config.yaml
n_layer: 11
d_model: 320
n_head: 4
n_kv_head: 4
head_dim: 64
d_mlp: 1280
vocab_size: 8192
activation: "tanh_gelu"
norm: "layernorm"
norm_place: "pre"
norm_eps: 1e-05
positions: "learned"
qk_norm: true
attn_scale: 0.125
bias: "all"
tie_embeddings: true
parallel_block: false
init: "normal"
init_std_qkv: 0.0272
init_std_o: 0.0
init_std_up: 0.0272
init_std_down: 0.0
optimizer: "adamw"
lr: 0.00103
lr_mult_qkv: 0.7
beta1: 0.95
beta2: 0.98
lr_head: 0.00712
grad_clip: 1.0
warmup_steps: 235
schedule: "cos"
final_lr_fraction: 0.0
batch_tokens: 32768
seq_len: 512
doc_mask: true
z_loss: 0.0001
train_tokens: 285400000
steps: 8710
dataset: "wikipedia_en"
MLP neurons of a small language model. Each row is named by its layer, matrix (down: output weights) and neuron, and shows model dimensions 192-255. Each number is 200 + 30 x the weight over its row's rms, rounded and kept within 0 to 999.
A block is one neuron, or neurons of one layer that tend to fire together. After each block is what it responds to, as a language model described it from the Wikipedia text at the highest values.

L8.down77,211,207,211,194,133,190,221,232,199,226,219,145,192,211,256,253,174,160,219,182,226,208,194,194,210,182,247,224,169,176,170,214,193,287,210,219,174,210,187,143,214,212,171,230,182,202,222,255,206,163,217,202,153,188,252,210,212,176,175,202,181,250,209,215
L8.down457,151,189,213,199,206,189,231,231,230,201,174,223,204,224,221,271,153,204,204,154,195,171,220,214,232,215,197,189,203,186,201,175,169,234,171,224,229,180,178,193,187,208,177,191,177,195,152,173,270,208,186,199,190,210,236,229,188,252,231,191,191,245,215,199
L8.down1062,210,177,190,219,198,217,273,211,240,151,211,160,182,193,198,218,248,208,277,228,127,214,180,217,210,193,198,251,198,179,227,160,222,212,181,254,217,190,261,242,192,222,211,195,216,219,229,210,154,173,125,182,222,186,183,161,189,179,221,158,133,200,171,161
L8.down1191,192,238,233,232,187,195,243,251,187,192,141,233,229,164,216,194,279,159,162,188,246,179,227,164,268,209,242,193,217,201,248,246,210,215,159,176,220,203,117,178,201,206,205,233,206,174,216,178,213,166,222,190,235,210,189,207,237,222,171,174,167,208,195,184
Description: Biographical role/agent words. Tokens in biographical narrative that begin a role, job or agent phrase, such as was, took over, by after passives, con(gressman).

L6.down430,217,206,202,198,229,176,244,189,233,160,256,215,232,152,150,199,268,169,221,154,247,197,150,228,211,218,226,156,165,177,173,229,205,242,230,130,206,231,181,191,212,238,223,223,259,195,201,194,187,191,190,233,212,229,171,162,219,215,175,157,210,141,214,168
L6.down769,224,186,180,178,165,172,235,229,186,204,227,216,230,168,236,212,232,219,228,212,216,162,156,210,204,238,152,181,144,151,200,227,222,202,199,204,198,261,144,179,271,203,172,221,280,220,195,200,157,165,193,245,226,237,190,175,179,259,137,155,208,250,215,210
L6.down916,181,207,262,183,187,140,173,199,191,194,192,138,177,142,183,178,167,203,210,257,159,252,221,222,173,194,223,170,112,199,176,242,181,217,228,172,189,200,234,217,159,247,217,196,189,163,212,191,216,206,210,131,202,196,146,195,239,167,212,238,188,220,187,188
L6.down1278,251,217,232,210,148,206,254,183,150,193,233,213,161,184,219,204,211,189,230,187,207,248,197,234,235,194,189,226,208,186,274,185,277,221,212,178,223,164,197,266,191,194,160,155,183,180,195,223,225,191,231,144,82,218,222,206,169,193,233,164,204,227,191,247
Description: Modal verbs and linking prepositions. Modal verbs right after a subject or relative pronoun, such as which would, he could, they could, and prepositions joining a verb to what follows (allowed to, selected for, due to).

L5.down647,184,145,195,221,213,191,156,233,216,178,212,219,233,232,153,183,191,219,251,186,182,207,246,215,190,181,210,228,191,168,183,170,178,186,216,162,210,169,171,252,203,145,255,177,254,257,200,153,169,220,212,180,181,180,199,192,185,130,195,184,187,201,206,229
Description: Decimal points in converted figures. Decimal points and thousands commas inside numbers, especially in parenthetical unit conversions in infobox and statistics text, e.g. (6.3 sq mi), (2,110 km²), 4.3; weaker on stat-phrase words like aged, of, years.

L5.down329,185,205,192,202,230,195,159,190,202,232,195,199,190,216,196,162,225,171,238,146,240,216,226,208,223,153,214,270,174,207,257,171,192,179,211,229,202,166,153,190,172,230,163,269,187,206,261,193,196,208,158,195,248,200,221,173,183,212,260,220,162,160,189,235
Description: Structured field/table labels. First tokens of labels and cells in tables, infobox lists and formulas, just after a pipe, dash or line break, e.g. Album, Website, °, $.

L5.down382,194,176,180,202,162,207,178,212,223,144,183,189,210,184,237,208,200,212,117,207,234,126,220,213,235,186,197,207,200,249,268,197,174,255,197,209,221,165,188,223,249,200,102,201,225,222,181,146,215,231,193,227,168,184,208,202,144,192,220,182,208,193,185,171
Description: Phrase-opening function words. Articles (mostly an) and prepositions that open a new noun phrase mid-sentence after a verb or preposition, e.g. came to an agreement, graduated with, as scheduled.

L6.down415,169,181,233,152,204,242,217,202,237,171,208,228,191,191,202,200,217,173,206,158,189,196,228,215,181,228,200,149,181,196,194,209,204,148,163,203,225,234,112,200,203,183,211,238,213,185,183,218,216,209,217,212,213,170,215,135,226,228,209,183,240,167,210,162
L6.down585,176,206,233,202,162,244,226,182,220,220,190,235,163,218,179,218,187,210,175,175,189,176,219,189,194,202,167,179,223,197,193,242,202,192,211,271,250,208,165,183,238,157,218,196,179,143,185,248,208,193,166,188,224,201,189,241,219,186,186,148,211,251,249,187
L6.down650,139,200,189,165,206,261,256,178,229,180,179,217,152,185,187,207,224,208,179,202,220,198,246,210,151,177,202,241,201,181,231,260,222,183,185,179,226,158,171,208,218,154,170,226,181,151,192,214,217,210,167,234,191,206,205,199,208,216,235,188,175,238,160,206
L6.down1017,180,199,254,149,182,299,222,180,212,188,229,265,196,198,209,197,242,209,201,193,177,199,253,233,177,197,178,237,227,188,228,220,208,153,202,255,202,184,175,175,237,159,225,184,190,184,203,221,227,220,177,199,228,162,217,183,232,198,218,167,206,226,166,229
Description: Sentence-final periods. Periods ending a complete declarative sentence in encyclopedic prose, often before a paragraph break or a new sentence (The, He); sometimes closing quotes.

L6.down106,195,230,270,168,182,151,214,215,223,209,223,200,246,242,178,182,250,156,198,211,209,210,155,213,181,161,195,221,155,197,215,154,192,195,198,209,186,236,180,222,200,160,190,225,134,131,182,212,243,214,201,224,179,174,203,150,188,226,189,214,204,178,203,241
L6.down284,197,239,216,258,223,170,171,218,209,222,198,246,176,207,143,223,266,195,147,225,228,214,195,199,209,172,232,193,229,200,222,183,193,208,244,196,195,199,241,177,208,189,243,217,140,184,196,219,239,218,210,215,141,177,220,196,146,181,215,194,208,216,161,188
L6.down363,181,253,241,171,159,136,191,221,188,254,189,215,227,257,188,207,261,179,155,261,200,250,198,174,220,185,236,193,174,255,204,153,233,204,228,259,201,211,239,207,232,120,216,191,207,156,218,187,237,195,234,168,156,205,216,119,194,203,159,196,205,232,191,237
L6.down1193,205,172,238,169,178,167,253,197,212,241,213,194,200,222,221,218,214,173,191,206,225,192,180,187,187,174,243,196,117,179,191,186,191,219,182,229,192,158,177,185,200,163,214,169,197,162,187,213,259,212,202,240,204,279,195,164,194,176,188,198,199,238,233,225
Description: Structured row and record starts. Line breaks and first tokens of new rows in wiki tables, lists and infoboxes, e.g. a row number after |, a list dash, or medal.

L5.down602,186,170,273,215,205,258,222,191,173,220,163,184,241,146,210,173,282,209,200,178,188,150,216,245,204,119,230,233,159,207,173,222,208,203,211,227,165,161,245,187,189,211,208,208,158,181,235,233,181,221,187,209,181,176,184,188,157,209,178,183,183,186,182,199
Description: Infobox field labels. Field-name tokens in Wikipedia infobox lists and stat tables, usually right after a dash or pipe, such as Language, Website, Total, Turnout.

L8.down175,196,197,243,230,188,224,201,204,198,160,183,229,167,186,228,183,178,211,203,219,238,199,213,205,202,180,217,231,181,209,177,181,179,170,260,244,209,226,157,208,197,215,218,250,136,216,207,224,180,166,229,214,168,244,203,158,229,223,181,263,222,240,176,183
L8.down312,201,209,219,179,212,223,189,238,175,186,206,240,196,151,213,205,229,215,238,184,197,216,216,212,203,237,218,202,202,143,209,198,249,207,228,172,169,150,217,199,175,236,217,197,226,203,200,236,206,186,167,225,237,224,130,199,260,204,154,230,156,200,209,185
L8.down1011,231,239,201,218,180,240,231,216,204,205,203,120,146,220,247,178,210,169,240,202,237,169,228,194,201,217,229,142,222,140,179,240,194,187,233,193,153,176,216,148,218,192,227,195,214,157,199,233,202,186,185,245,190,209,161,171,225,206,231,204,185,173,205,189
L8.down1117,181,194,235,267,189,174,256,246,236,201,199,191,157,205,229,170,167,189,155,200,189,199,239,216,252,188,241,182,208,186,184,196,233,256,208,265,197,191,220,192,170,207,217,226,245,227,260,203,168,188,182,176,154,223,200,179,236,206,221,185,147,236,204,192
Description: Decimal points in statistics. Decimal points inside numbers in election and sports statistics tables, such as 46.4 and −4.0, plus line breaks before stats tables.

L8.down540,164,202,188,212,173,161,172,126,198,192,188,177,176,213,225,173,280,190,194,242,171,195,200,221,171,232,221,155,208,226,195,256,140,191,261,236,195,211,148,162,200,190,217,239,245,245,145,229,210,224,215,214,204,205,222,192,186,219,204,210,218,198,192,226
L8.down770,220,178,181,163,152,189,240,195,188,265,196,192,205,203,212,231,252,216,248,229,218,185,163,206,225,207,246,157,196,148,196,174,208,229,190,177,205,189,159,145,178,171,209,195,166,213,239,273,202,246,210,188,166,152,211,202,178,198,220,204,225,233,178,229
L8.down1112,233,217,198,228,206,212,242,212,251,258,219,208,212,197,267,161,260,169,180,179,223,143,204,229,172,207,243,205,237,162,169,177,220,254,185,204,207,215,189,217,207,191,160,205,155,264,226,236,217,195,216,177,240,215,236,155,157,215,190,196,214,176,209,164
L8.down1163,161,212,201,188,215,219,143,188,242,228,179,239,225,201,195,203,145,209,200,227,174,193,205,164,213,249,189,144,197,211,156,252,166,208,172,216,198,232,154,195,116,162,218,213,239,190,230,205,217,224,143,174,138,203,219,219,136,191,244,223,161,222,234,183
Description: Table header column names. Column-header words in pipe-delimited tables, like Year, W, Party, Episode; more weakly, words after time prepositions such as after/until the.

L6.down356,183,232,147,213,188,197,205,161,213,228,192,207,214,260,203,235,218,172,172,193,196,194,258,169,200,217,163,188,195,204,244,183,183,213,169,181,152,145,183,258,241,231,176,172,255,247,163,249,149,210,189,196,179,137,231,194,176,175,196,220,203,202,213,200
L6.down616,212,242,189,174,227,252,189,227,224,206,144,231,177,213,155,190,207,227,210,184,212,201,237,250,197,196,225,195,199,206,182,176,240,205,217,161,184,197,274,187,161,232,199,204,215,228,195,234,190,194,183,167,178,205,222,187,224,191,230,209,187,182,122,254
L6.down975,171,214,209,163,198,164,197,211,234,194,195,192,208,142,204,217,196,192,183,231,190,221,219,197,199,228,233,201,181,202,210,174,208,225,151,245,242,164,225,289,187,153,165,205,168,198,168,264,216,218,209,197,211,187,231,200,213,167,178,197,211,218,196,184
L6.down1138,243,214,192,211,190,210,193,187,230,150,204,197,185,263,201,194,223,212,212,241,205,223,216,130,225,166,156,243,217,260,207,196,207,221,199,137,205,176,174,182,240,189,132,195,116,220,249,215,224,171,163,186,191,235,229,257,129,214,158,235,201,217,193,162
Description: Table header separators. Pipe separators and short column labels in Wikipedia table header rows, such as L, ±, |, mostly in sports standings, election results and track-listing tables.

L5.down833,167,212,212,242,196,254,207,195,190,215,185,217,266,123,213,209,211,182,138,162,188,153,188,287,194,220,183,242,195,192,195,210,222,159,211,196,239,208,209,160,156,182,236,199,236,189,226,208,205,216,238,188,146,191,184,178,175,129,152,233,163,207,156,208
Description: Verb start after subject. First piece of a main verb or event word right after a named subject, e.g. added, decl(ined), emb(arked); also = in wiki headings.

L8.down197,213,206,247,220,165,269,214,257,176,204,217,224,176,184,210,201,226,207,212,222,158,155,143,243,218,186,213,175,230,222,188,236,220,208,239,172,193,251,172,233,174,170,168,254,177,153,162,266,143,211,180,240,178,241,178,201,162,168,210,183,230,192,271,221
L8.down371,167,199,154,206,193,188,166,166,183,192,228,184,169,206,239,226,196,196,199,272,215,179,221,240,174,204,147,180,235,142,190,208,166,219,199,153,171,204,234,182,175,197,193,218,207,193,145,197,236,238,196,222,267,192,164,209,156,204,240,224,146,200,176,216
L8.down929,188,247,215,189,179,193,211,201,258,164,171,181,184,194,196,204,181,207,211,202,240,216,202,208,206,164,213,198,161,186,215,181,180,190,234,205,177,166,223,218,109,165,208,176,212,220,208,237,203,209,207,207,159,191,295,169,166,212,192,229,228,189,207,146
L8.down1072,159,174,253,200,187,221,165,181,215,179,170,220,136,149,248,209,224,173,192,148,170,222,232,187,205,180,232,193,228,206,238,220,199,251,217,228,142,216,218,196,197,192,275,231,222,180,183,208,191,224,159,127,180,219,195,203,208,227,146,213,215,233,214,199
Description: Verb start after subject. Fires on the token right after a sentence's subject, usually a modal or the first piece of a split verb, such as can, would, re(jects), pers(uades).